config.toml
num_hidden_layers = 9
hidden_size = 512
num_attention_heads = 4
num_key_value_heads = 4
head_dim = 128
intermediate_size = 1536
vocab_size = 18023
hidden_act = "gelu"
norm = "layernorm"
norm_place = "pre"
norm_eps = 1e-06
positions = "alibi"
qk_norm = false
attn_scale = 0.0884
bias = "all"
tie_word_embeddings = true
parallel_block = false
init = "uniform"
init_std_qkv = 0.0262
init_std_o = 0.0
init_std_up = 0.0262
init_std_down = 0.0
optimizer = "muon_variant"
learning_rate = 0.00671
lr_mult_o = 1.5
beta1 = 0.93
lr_head = 0.00513
warmup_steps = 200
schedule = "wsd"
decay_fraction = 0.753
decay_shape = "sqrt"
final_lr_fraction = 0.0
batch_tokens = [32768, 65536, 131072]
max_seq_len = 512
doc_mask = true
train_tokens = 620100000
max_steps = 9889
dataset = "wikipedia_en"
MLP neurons of a small language model. Each row is named by its layer, matrix (up: input weights; down: output weights) and neuron, and shows model dimensions 0-169. Each number is 500 + 25 x the weight over its row's rms, rounded and kept within 0 to 999. Numbers have three digits each.
A block is one neuron, or neurons of one layer that tend to fire together. Before each block is what it responds to, as a language model described it from the Wikipedia text at the highest values.

Description: Surname final pieces
L3.up454:504465490547552497531514498498500521502518502522512489473523499510518445496494490521491473488514512535478484516453535522490476487496504474535482530508472472469471474534521474476502485482490487495457465469501510499484525490497497507547517545519521524458531480441508499448501505528533527530481496470528560528505494493501534488489510495509474487485512493534509509495547477456484471485499533459459502495512481523490510516525539481477513522470490521485483528498547465477460495498472482484526484500521508500569468511
L3.down454:485519511455479488517469501550479540504510456500529549477519490502549499469469538517508529463539523532467486504470499513538490481510508453524525504525455520484514497457510529472528501466496508561526470490518511495485522478499463460512497475544516486501477471508510510554517491496528474497502511502475486522492509476496479517471481541477466530463484527511494453494502461517491490451520491540469550467502491493475489469522486503486500485460523491499465498452502494496485485512508518483485490437546524528485511435
L3.up518:490459483483535504541506523558483538494517505505486537474457517515495438481504519535526470505527431512491489509482479486478478516488509480549497504514504492504514426513474461471490484502451526496527471496485515534497506511506459494499508515504497486482511479507502503486522524551501475516483490500506536518510479460477477499498508473529467545510531516508464501508508503491470496462503533503501497511493471561532483471510524499490517472524503481520484511467466494519512455477452450481497482447514500503563501493
L3.down518:534487488477514493527510491511467514527491458434503513472513496483487496497490524525473483481549448529490490516505511548531477509482468513519555512506510491502499488540504469508428494494513479523504518502491542456484514489505505442512485511523543500508487496491505550500520512517545445504491497488502515538531494434507485483469532514490458504475494502503485517461501502479472499544465557505520495458493520500509464483531530548508488512485483532456492482497516500463523497478447510486539484492532536488498552476
L3.up703:511486503508526462504542475528514503488513482454458516442437500486490460480476519531502515519522418506469541467492538495533480521506492467500486518514502478468531482490489504478497521499508486547515469507488551491492499507507509499538483468480487500503519522500505484461508517557514505504474507457505515516489497510484492507526511517549516521505468501520480541472520487493498487481449529499456469501523495526533468511487482484491497532489441499497531498516475508519486499483452545532540507465526467507528503560
L3.down703:546537497540456464514479472485446547495497479546535508491509484472513505479496500507497470475506564516533500527489506479472527466490509471482459521570521498500470523484526459492490475504446517470491514529472498513497539506521473548524530494492509491480492474519525446542466480496536522456495442515444478492496485512500478465457505499463495488464484494525484499485512533472499522530486475469501473528478481508463496499469524484522498553493515507488497522439488509484526502538498477474518465517474471488434545506
L3.up1136:503510513472521485494523497562488493499575488507515495472472516456513475480481492515521498534497525501514503499486514483507486554519519484533497497534500516494545466498497504504479461550482536515494499516502496523522504549496482543517517478495509490540496504527538520485510506551483463521520472486504532528485508508488447491508520472489509476485484487508474511542528525466548524512475533505487462513492492513539468545520470497502489491507525463479524472538490479516519486496516508497533505462497517518491529512
L3.down1136:509501505489525475512484514493479523500470485542510472481518502488523502506524519502563435501476544495513507499493507498468516482488469490448494508504440505488483487508483484528471441516475526444522517473526502443484453513543531571518526496501519556492500495509489511502459514481477508513497478475447480507503496533482469448503508493473479520485498507512499474505478503511499471507469504445524505483517512469503502504455494496526486533490450494487492505510507499512514511508520505540515442495478489504514528493

Description: Title lead-in tokens
L6.up582:496478517538554508494474468518479478529454475559499469487524479511509526447513513487489540522518495521441475487511519514443494485471484482456493487497498499495491480488473473454492499505507535514458481496503497490535480521490520508487481509552481435509508520506515476488484500507468465515511499499490472480529539518514498520518490525492472483492494498476469472522513510491527500544487514539467478532480475492524494538527479494478498462511490487492466467473521461521510512487465494488497562478530507490489486502
L6.down582:538477460473455465539488503467483514467521548491488515464472493535528484518496458498462500516493525503487493536500530500483499503503497489487515465462491476512527456495491532472472494488519514529539550456514509524454543515503524474542515496551455500472502531511491512485513489528523498486523522491502505523487486499531505485441494494519466507506512501495482557469471496477511498481508514493476500463497525524487488513483501488491527502491468557479498429491511491518483488526526543511460461543496541501483505505

Description: Opponent/source prepositions in lists
L2.up210:552514493552498469522538508518508503485486495471494475492506471480521539498500494504492508511482486499468480540498524494501516577505482517522508468484482442532486509520504495495497505499520501553488554469466531495471509526557465489459482511496521501536514525495479501482502527528519511507529488464493531493483482456531472508503523483508487517510542492522504541491468548465480525498541474536482504493480485473492507510532513521515525420497466482466538529536481463466451493460515491514492526479508469537507489476
L2.down210:533481505493482483509511490496490529528484526495486509503529465504471480488502462493498535498528476509514515527495476476528522515446516545483520543463504486478539516488534506503435482506482522521522504479484525503506485485574483466515478524468540498459488489489495481501524523466494497520490520486487522482551465491492529514521533473491519545474524500512527500529496508493510518538458498503506543488499482535477529468492502504514513501476503510462498455508466529502485471472472481501510502502519491447516467488
L2.up1204:506507532487507450497449479515458499505506495506537468549485490503556501483474566494502479458502491510468495495560518515522545548537529492489493493522497502517438544558508466519494527482496500486502511479512508468484517497543528492494500487509532510486515539495534494506543455519513519484498451455527469468471563486499511519497479461499551478497532451461509485481511490482551493531521529489498474461473461465522480486496448519532500533560497480513486532527506511505463474523484499498517518471505516494507523490
L2.down1204:475538524510477480481440524516491469507506556479483508468468495484532496489432503514469508530475488486494512535493516508533517507502488535485520523534538519498508487519481487468528497468436470506505522483534516487516490487496508497511474504476544484482531465549509526473526516454479532503514501463510534505515559485501503471501500460496489474440488469495496474474507501469500497532486442490491473503545546491517481475521489517523500525507516466477459492523519522493538470500490464504476516473499501499508490496
L2.up1237:517514460502503472454511505495523515497511500473454468502500490563467462485533526521503503506462513548485491517470484509507482483486551464506492510541496476468501485463495519446510498492491481507472515523510489490473479493518513518484499489504492539522467500511472463461496451470489515517523430541508478479494497496557479491476504502494519506487479490494496505467511469444492554513502551541492472482466517509518478452520488479497507528512475514524488526528486512480538480497485476459460518486564521465529530510
L2.down1237:532506476465516484553495482535487487486491519505474489483512504503488478454485498496482520538527489490479519519490462506483514493492484525489508583462533516496487522515514494505516472483476526516483533495467511510493465504490461519478514542501480498488509495492507525524526532501486498502493497486504484526556475476485495519513497486454520537544476492501473470504478536506501532544471506494509535502490493505516539461490533494511515490470531524506532454498502491505477496495493483455534468493535494447503512478
L2.up1466:473458472483515496460461464491558473496507500472512475516479448524453497470477489502475498506501517484477451495466516525492502479476501469516490496477582507465479479533484482543511476491527548528504501481448485469494500523488501479535521492519526505500506510443499503508521530474473524527506455495509507513468518512525449430521477547477555491502468464457494513534483492465473543532506446520468517473553506464494507523506512511527531535481470476472506493488556514523501480502464529538475545470510513483500511465
L2.down1466:533471483481545460518478482474484456518476470473481487520496519479460505482463536503491496516535491487483499484483490508505506489490479530500532493517541495551474502472522536497482525528496478549455519505491508482531528497500487492494479487487501523504501487504529480528486478510490507495503483586506516485460460515485500497517547502504498520495477492469506477569543515484558492506512531478514499484508525475512510524484508491479488509506504512506511434482476523512527528493526503492470506470525517487512510476

Description: Connector before second item
L3.up62:518510480492506471485483482500478484485489493483449475496471530456475482500485486510461512520478490515483462517492545488505505519511434520516500551466458486524441489477531508487524540544512482461472508522513538487450519536513495510493503538513539491515456527500481528460502494527567496544500494527505497510486493499497480484497504520513512478518480503494489484475488446453518484483451512480506500517502567463529472467542488514516477475506587492458500487486551492494462504531496528512485501455500519436489525504
L3.down62:510514512499464502547486504505515479524537469517529468484497527508516499521477474509468490470519503504512493502527452526554475510465475520492519536498497554530519485541509498481523468513514498515457489508491473489500454523483511495498517450519480525481530494537523486499480450500535515514526494514565481470529511520520533530489496469496476517484513545476516509505499515509485497479445521529533491533521470503547447495484488512488540503549494522494464491506490523471492525491496494508478489511522475483493516511
L3.up774:497501502448530487505475545484538515493513541493495500484522495502497498482415508453494499491554441510496436523472522501473441470511483523555520548485503498474480541481493490462489488510496453480508510489503510470472480534490505486504542495511491480524511521487512525441518481523490504544558479469507486497523546526505473518490459475536495483501470477498490497546494469508483496488477487498467479525467509502487507499510497522500533491487494522470528510547480496517521480475534505471514469488522490477522496526
L3.down774:556531509490482503496515471533531469485480463465516502504482540505509486491491512473523514512526494512491517529489509507446477509485490510446506524466482512494467534484515544497513533507441476490489536495481495551492483513543468464471512553504493527488464520513520515528485484450485452477504520486482487490494506485555460496521506471522484520506506506505527462499518514492547478559485514521452518496480532490444489485501485462483503494469490489497455514524470476507493504512477488489463468501480485459487487514
L3.up1219:528464505493529465522469524511515458500491490515494479483527527492476455490501494508462480542500549482458475500486517502545500505545497507490519510461484486498485515492505524532442474512513467497448494514449512535465458468511455510518501519491501503504510556476427507535504505503507491474536491458511488500523520466473518491535495483526472496467489549501505486531516495485481513499470506494537499505504478508513518529547470543447485490530501462471481460525498481521471544466464535504506510532506480500425512485
L3.down1219:502527488483493475497473485503515461495456476495514482481523522459473456486518438516477518524507480534465491518505520514511515504527463463499499486475519469471548483504546502481480481548474522440525483504511484514510513526551483511483495469511500498468497501510511500475479490533489474513509498512524495486533536488507534492514492485478538520476513491463527501500529502563495467496523519430477509534525481511524470500525472512461527496505486538527476493516520518516521512458518462495510461500517481493531502495
L3.up1324:532535489489518508427497470523542460512481487429528499492525530488498502470510526498485504537484509483510484511476499486494536509502476478453495515489468485495494487471507490479497493525516456505469513481497533476487486516500516523503515462485501507512499485500502499506465466489522508522507489528521492500511494500493481444467522525522529492496483532482509491514537547490518510510504532519571540472497459468524528495482531525492495488521500500472497494511521468525512491481479485500487560496549451479499485473
L3.down1324:569543494508478513554477512481499517478517453521428505517491513504521498503506486549484476559546481542496501544485524520528483498485527503501527506528468509518504518525488492523513485498503520487480456512492522561479494532455539502504496511510505513499522461433482449464489530498466482498464491493483468480530507473519565555501513528445499520513492480465526477464502507486538488495495502545497521486494511510509498515485479495529490454502478496470501490500509547471486485501503558494465477514494517488501510501

Description: Surname word pieces
L6.up1221:486508521473493524491468540551498496489492460475476451497509484521485427516494478507479512515508515528512490520504462498473471457477446504490485513486513425528449535518512490508505543525495522500491464462476507494516482497535487490509519534513452489522477476493510470491525444524501462560474505499514509478483473463427516532567499460525522515521526492507504474514482471502503524503517487502495505472520530493510517507507519498483480523506529516475489507480493469479447534512508478479495507466488509518476519484
L6.down1221:513477462495499467484454491500477494475522439520528493502441515514483485521513507523513458498510491476503487498506513471514504479470445523476489465484490506522495509492509470523483529536502499522509509525486564513519491526555501512516486527503564514448510517521473528483522501480533522500536483480505511465476502516450536505456470515534500540513480510496495530452522484510466512486480467548496502481500503477455471478494515512534541544498504527468514498551497487475479493493488471502510508506444536541518534508

Description: Later digits in numbers
L2.up98:523506435504520488486509535480506507506469501540497496526525493515503493557514492513485512500449472536509493410541521558498488527509549501449466468486476504545510443520497470521487456510562517481533460535459504509496513483487526515533502542543529477522520515498506507474462504527452489477477540515503515492491507498481534550504518486505511550522544499507469484498477486516524466465434452459559517485540484497514450498455486483468521469494487514511509487511543477527512534492470469515499474485485466525534492463
L2.down98:507495513537498479512501437498500484526502471486514492539473507485506468494485477511477517523522502524510529502505519544504509505472492533500469507504494545482574499492497480516499501511495508510503459508486463523528470507443501483472521516502502504516526540478480480498470569487488482540503503449524520500487482541528513471506524477499505551498538467499520451459504498552527495499460467497523505531507524500550513446517525515492553436510502493494495471546522487501497520489471449465504476508502498529463493511
L2.up339:491543500484494535536543508514502498488505503461519468504534501532453550505538489505486573527486490501485485505481506470556456494509461487527474494523481487501507453565508446492488512495537512495444473540488527530516511467474536523549504509517516518498521524530456485508480505505488472484492504524506505499498479510508492502502515487512485548503525500471505484487531514550492509538477515479500534547541491533549507499494485493488502511499453500464530510558530481466506498467493423518525495534453476482505491510
L2.down339:458515517491478490514510495519487501505539514506485480522524509527482511500510484513469494491523484502505515536514516515493497481460495486490517537506542497493523493534535509486502488477488525545486478519493503498500499477499475434503465517521502534515539507541449513533492478515487443482505490562531477519481549529498538474456524492476457534562535558475501502508552482526470476512458520496478543512503512532547506516462494519527485513529483520505512536599543517464507467435516494533450488483524541490523484507
L2.up513:494520529506518483528528495471542499501513501527457475477496503528463508473555500499454509408493572507477505471495487467514459489512541488478582518502478453481493513483479461509538492490491532478500488497487490493489471521504500513524450512493514484484519464490497515547521537497490461480499461513531510485501488547506486472489511480511509484494497496491475482500519522537519531535504511503525475544501507497496491495538527500485527533466490527498530497456490482516517470493476474486540485493466461510462530481
L2.down513:522496473495479515466500468491572465519503468478503506529494525546539504492498492477497487515537505489477488520527495496542475519496496501462473538508534512504505504445502471520474489509514509497506497446480511475498456509502497538492521486511524471507519508529492516509497496464489502472532505498499511537514550493507522503509534491511488523542444499491505495509478475519511521526458497447504513474460480498523523474506525502515492462524496485499483460500486478481535534471546500548501484532497514451523493484
L2.up848:512495506459496507510500526488493490560466498488511504489477531527556524478534496518464464504461524509477473504530515541509510487474535432451495502511529487511485478472545453522514511512543483502498481480536496508477484460522457517531510499554512528451478505499486492491483515527486458512529534503494531487456486518498496461455507510529514480536596502524517472508503493514506529477478512533502541508516497511546503478504501513467510451520485483504521493505577523488544521474508487531478483512516477508489503480
L2.down848:510494503528495456475515514513467486530504479516442473460489478464493469509520480469521490526494509494514533474521464483463473501476502493478498533550521520504490524483486510505548541513506480499528486480478545493499544504504508489489467496467545508536508472489542488490438473493514483493469473502453473533530527522471482513525503481515492522489482497526477499522488477521487498466473518491478508463524461496534517511490499505506504521504477524500441466493496504506503458500472473536494494509524536509532500512

Description: Final digits of numbers
L3.up186:525486504498464475520485500489477523501501497501515473538519485507468496512464529490493512479481522533486508517489478518469498510508494468521448514504548495508462494504546502524475484477546503504452545495520518507499491526482486516459515479523491495516515453485519464489486500497506447490520497506547459485464542537512522555480499547499490460517490484523554491536474497536466455445473496498502446529520541463516481472507490536517495500513496480490495475496508553526510463537483492538527477527457524473495492528
L3.down186:519474508492494510479506437518470520532565494487523500527459500490512517531457492516493513511496489494489513480522502494546503485506491569474509541511535481525490483496481503484481518484462500538522500461509520515479483503560456513518523512446515543520549489491491535531489477473473531460458500503543494471502522485478504489439539513510508571516528487480502467500533495522508479456520478486490507504529509526490479516496504492493516454491522502510525471505475520472473460507484512478511471544487491492540511520
L3.up1076:501523517466500476474495521500556538483506487506528491527504482549503518507512511484485498492501461470494481535494522520491499481505562469506476493516467491515494479495469529498533534471502513487450477513522500542487494499493472522481503460522473533517534552480466467507446462506473568507506503494520522480504516491493457526512498472474453551521491547477505554497501460512451548503495503526493503491487509523490498451496484495483509498508497449521532504482503472505480497483501477475485518470491535505555499479
L3.down1076:524510443480492493511491515511532537519493439510512516494509505527507478485515510434481486498473457484495538492489477564499480495481470515511492510505516484504475504535510484502495511478489496522546522466538501488524478530516545521492459482492472529491556513500438525526476489526512501487535503493492505472512498490448524526487526510454472508540512546499498520562496487508500491497479486517480532502549486499530469482492502484502543458508481504506510491517517522497509482484527481486473466506494535475487506501
L3.up1212:478513502481525475524497528507532473522492515499475524557547546544459507505519491518499518505462515531512473531504552508488438534476490492494512486488496505459494491531449485503491488483499488482493483494451494514471514494457560528509501525531481499495541527522498497475518528504475462470508531524518552492469496489502493513483517508538477527512509489492460521536517512500491556446474561497489501511537517496492500508512501506484517444490524505491459539489487518545516473461497495470485500516467511513496494490
L3.down1212:462522527502449483479520496477514517521511490459519532518504550533505551502483487526511505483503512510486523529491502542511459527485482498480482520505542528506492502488500508533491530504528492503536471485522478502523481525480492509490495507536484547527475503543501527493527495469494486487502468484496514505478492499486465518475511523466488509506571501484480447528492490465495521490495512505505483492479499493491500506497526515502506531502492490517453490538472459478509462500462494526489476503486499513502448478
L3.up1356:495549483503462517543538521506527511429504508493513490511514509540513522517527453500556510480505516516506532484498521471503505529471490531527536470507488471500492437511507530503543487487509534498491490511542548519499502534472478490521487481471439514499474485501442456526494499502535490556560481538509493491470516471503551485510519506472491469517495513557493502499546525552479516517493483526518506487511501488492510480499466571482511499524469459513485519496450493496517465439478490503488492500531468493487502500
L3.down1356:504520512504518509495510480542491495477510528456488500500502453508495484511509473509485528557465504459512528489502531473530494508520514523505535522525501471515503484504505545467479501510501542504506521474532545541480479535527500499531503511520479510433474503457487501513523492527475501504501511492444501467509551464479511501490501488493462498559501530432568491511485485527470452477551442520517509495499463514487536571517526510549531492485472521490521451549495479512461492479508498485463448503550497502508511455

Description: Start of capitalized names
L3.up452:521476488500520499450505499473471539474520540505504487437490485516480531478505437485511534499552522519470487494520502443428484535513528462476535472543470471517444517488551499496495425519531523493463527523534495479499490512481515504514527482500525483477499509492542507507498488502495520500501492514504517503509469482472472516514497471527487449492533531553500442471532523517524533495480507497512499498454499504517548545523491508485488494525483492529531477507503460469512485522538516502508512467548476474490480521
L3.down452:493463509498523494505497502507468522470484491527480484485467523508508493487525502503531476492494490522475541492499498480513498541453483488491582476490477534468493555497498494553480473493524498469496499535508457495441511498527516482488521471475548516517549525516478504533525502460486485471511460543452484489480535504519551496500570506484519496510471514490532500509493537553471474478503531520491476541528526473446483528518500493527466528540517546494484483506483517507501479514516504529482534506509487488518548498
L3.up533:478547560498526471495533481516506553540503489491507490504463536503481507504473512568468518498494513521517476493488513521494469565527480485482528514474531529517533501475539461485550460515483523562486447523458489489499461496463520482488472483507510478482465461517519497506509481497525512508491504502464490528523472475521534520545479555515464515472479469467507476499518471453591529502483519450467503464519483467473477488519459536463491488509530524501502491499538528530522493523481511504545527501515490482506501511
L3.down533:478519516521515520495511548508521529495519570463528488508425505468533513482511459537490484545484464513472487472479509506481460551477523523451487525478523540484456502471479499499517484452514494524510527485457512516488483480510507504555523509504499466477482492473506475519442468496525447511496506539489475494540527504503543507536491580483491507495527491505473438527525451530503513474495505509502490471543444516466536489519461528492481507530529526524477523499514469521509465512484443484475497510497487538512493526
L3.up823:494516527527516495493490529483505525494463519519467457491501492500473488510524510515523491497537483549481452491524486496490501569478490510514537421491457490559526468494506488516519482437443501517546493459528489465488498501453480546480533520518526483537512507517475486537476474491499525506534509515509515511523484500452514482521479499531490529463538481490481460494477491469528534513469484498492492539561473479512476488501496509499458487484491514512547481506524515486509505481519490469470542491517509508482517504
L3.down823:481458541524516485492395489507473531468475495501475487459522520451483491531508558476510481468495499496474504506479523455515499526483536502493513498455515518501502519497464529499528500489516496456507486574513487514457496531489516554503514512542488516516501484501481514476517462501461494470522533520514508473521501492495518519499508510521461499479491516517513477528552538448501484478511508472523513531501530467507526537520516511536541481534517509492496478508456510499534460502531489500536512574508479451501519511
L3.up1172:514519545489491516555494453509497484483512491477518502490476583485514485512490482598522483501478540510519530524487489512507492514505469502505525470485507511523489511486523465512512511503519525502505480524517472525518477510512550513505472524508518512500532477487536476529477463519501478515510515475532526530504514489521502495529499545526508455470482449528517554454512470469530507466498482520494500486509506492480543519510483486495499504496558499528514512479523538518505473560540510544531509514539468501503505459
L3.down1172:518498479476511516495456488475493525479491530484530490472492564496489482503502494506493520511480477470505523516524482510498503512497490450486471494509494502466514528465505474517508459486537533486523450465540465492488479506524559511543564496548518502510530519506510458516473458510518504522543550527466508494484494512491522513496498533523541480490454491492484515509487461501487484540498519484461522475557497490509527510501462505486450509512492482486472479495456480528508505548528510514507507484510530534482520537

Description: Surname-ending word pieces
L2.up118:495509508484535499498518485480529549528525517475516500488460468470542533459491492502508489517529545520535496467518506539470486497500492483533493463485509459545530482499485464484454492456527482501450514474499508540484503460511531451488524475496459529485473477525514485520477518530498467476548510479498486502489473464491557540468504515461487493510497535562484516545507504468484510511477500490495494499503507506512516559451517489489497502521475524469494512486532490521508541511479563500517502523523498475531488543
L2.down118:504441472522510542529523498517535538486504494520460518528467471496488540463510559527527520520539459548523530478474517479550514463495499486486504461489476540519493475533521515506536531508506495482528489509492522512519507480539482519505527507528528481483450510524496470565485494530446477498478520519504521466475494500454524459443512472466511516496509458492513501488504533518504458531522505515553496515469551545513519492534489518522494495490475534495460471498495487481506449464527532456477468489521545471513515476
L2.up416:524518515522487495486507466557463514502491502525498558468452478501526494518474517545506524512496508522522554452477460511484451514519474473510538468501482505502467502499543510494492510518452507453466528490510495530501502512509528462505488501490494529484495483496497510525457525482518491495525495493513488460461457503523522551485542534519479470454503539471470485500514518508475482530450506525524486487525530499487514487470468456491483510504500544505483510554520535474444531534481515498513528495502490523497530522
L2.down416:500500486503538450567452473478527492480473498493511475522475456501530480506486497514513501517533467481529503527473512483532565495469503599513441512522496459483476547503516515480532525500485526530515536478455492525518524485512503511489568486516530472487511528515478467490520501548516466487489498512490504496499480486514482470503515524490501475523540514472505473519505535482489511470486481482479512503488493535503530472527494533510528546455485506509479481479501477488515468488521474492440467530543549457546569547
L2.up1081:496486490524512500525507497515512482489498426483516528475515521486514506460487485537515515475495504463510438565478520521469508532507533473557481470548482495511525480468497497497431502537474525500498487543467491487528484510482503481484482484517488492532494472479512486524498529524471504447508528511489510440494487506503515500528525467538480525482544499493495489493493495541523553500477522471534462500499517518500492500517480502474452526510483507496480487538504543489505426501512511476529498528488491531483508506
L2.down1081:464531493524507465506485469516520514455550476504502460455477503488492504487505523495535489513495527468516487506581501509560522517507507507478506464518506511492443483484514493513508482521528477476507520479511522580497524497512487557531500467498419507484507519532503485521485493490498488458483484502493534479498489515450504482484518466480585508500517502486542510469435518463512533479495530475485493533475517507480489559507485489488510561477516473526491464471491478488477498494486532466559493484546507502470489506
L2.up1091:458507463523532500522543507541513505503535499475494510515486512537499448480479502542533544498509456528453486477470516507515492545470507504565533489521500501500489435501534509474455533508507525555494504465479508455499531474497473474498487463490525473504514495503501479517495502521555450471505526499512533505518501502503481521495492468519505480520455477457500524522487521483489510497507523510494516450507504523536468551475520480481455508479484477495508512508506513507473486471458520528513493486550466440541469553
L2.down1091:519506523466479513535504492499467468515502480515489481464501499484517466455511479511482456505517475509531509515519485522482540520510494466535503473519485474477495498489501471474482461510479530443503469508493519503516529563492465542514510505558501527527534480530544513503482508516466485492503490515493522502486505472505499469434529471446502493497463510483497518465502525491485524523515514447502485522447505469471513501506513474503508541512492534471473509465492517523495524490457521469518501476515522504495525501

Description: Start of proper names
L2.up556:473538550526465506486506505507447482508469512517476458488485500478483485502497498528499474527498520499520467493511493514500464481513503494477488490482498496501493548450509487496482527509478514490502456497529509484480480515495549538521519466514498482517477515521523502477524503511517576521498506422533490480500518503507504510507510526474477521505507541513482506526513494480499502522475496491518526536534486502479463524512505465479491504558516531517484470503555501475502518509528502525491484493499479523442458487
L2.down556:520512540497467545495496517499545529523503534526513514500462509526528538501475490479471564532501482507511504485482507504500538498503546483482504475509528469508462534478496504435466479492446492489493498519543514504532511495545500501468512534464520503482495457474524514445554501469512496475468485469525487494524479488521567477487490501539484465521494483541490458485471484471500483543485511511457540522467462465531498430536512522489519466473482503494430517506504492503498470504501484471511489481496507455500485500
L2.up786:511479508498482463492470462506492500482456510515529465525538536540542493531506499480546514509535520523464484475513477491488516480500533519487512484545499468469501492490507499497502491502497494523502536504492496499495503490510461531496504449524489491461519513456443517510510534474504506483509489473505534509524512468501487484490476501481471513488526465461474512510498522493500501510478458497524517467511497478503522484507495502507505485539508478534494462472513467549500491482545492489481501485511512495520502523
L2.down786:499484501498495552504514514519470526492501472512484487494493515500478496490466437538448442493548516522510459463486471504478511485502481495498475476476530512451493493461503506482501502495455490499506504485489515504484482483469504514506516527481474498528473524498467561496509510482512460486472469502521491527512461482484538480493510448485466499497481471499472508507511550486495474498504516481494534502480532481497463506502506547485498497516477488519478543484512486507530500488543491513493480494511473512527467497
L2.up861:515484556465521444511527461476522492470570499492557505511476526495439511505480504538506508527572518498540499498486483532507455528524499483512542487498495527489501460501547491516481485505490494497496503501467511520489478514450460546499531490494518512495485489503497504531484524510509548525503533480444526499530467489463498497506499526477535492484497463512524469491479491450534575461469514449447493474508489498543484498509433511517463495509512495497481509499492521518501504489499497528504519493541478495505520519
L2.down861:452530528479512490487515551496456506497521512524527460496516520470482491535516514542475468526555474482459513491491480479482493494523494457486571452490477530491487480518493489488510487471491513488519497497506506494482452505493505506501537555529492467525515490513529484514514545487489509523490528469478487510486522536505532549492519528524503476531493506497513499496468481467513535492531492542526501532509501512491506567506463503529500467501495511502484502527517487561502460527492522558481512487571495502531514499
L2.up1192:487519514492560468500482469486517505494519552513481489472475524461468519494479524517502490523507454504479480500481511497480501528517526520459519447544547531490550495487503536452472474530502532446484588496519516509559468469488489477497457505491499500492485497478488503517500508479516496524512493482528535491500468475532480504464468512484493495510531477468493460474509509538480504511486526463502502509542506486469488503506509535480506548496465491476494506509505490507449472485535457499500492505488480437448465506
L2.down1192:515484551501518502511476478521472488508500540496481467477470530506471516469436518488463520466508498519461499522484533512494528525521486481497510494499470483538513463516505480516504552512487462520479487528495438491489461480509470522514550523518558468514540508513509525500504496496516517518520512475495479520498485494494531474473537457406478467516490478531486470526509508513472477523499528481509502501527493436483482523492445554469545512506508493525488497436499500492499457502514508515505523511479497438480477515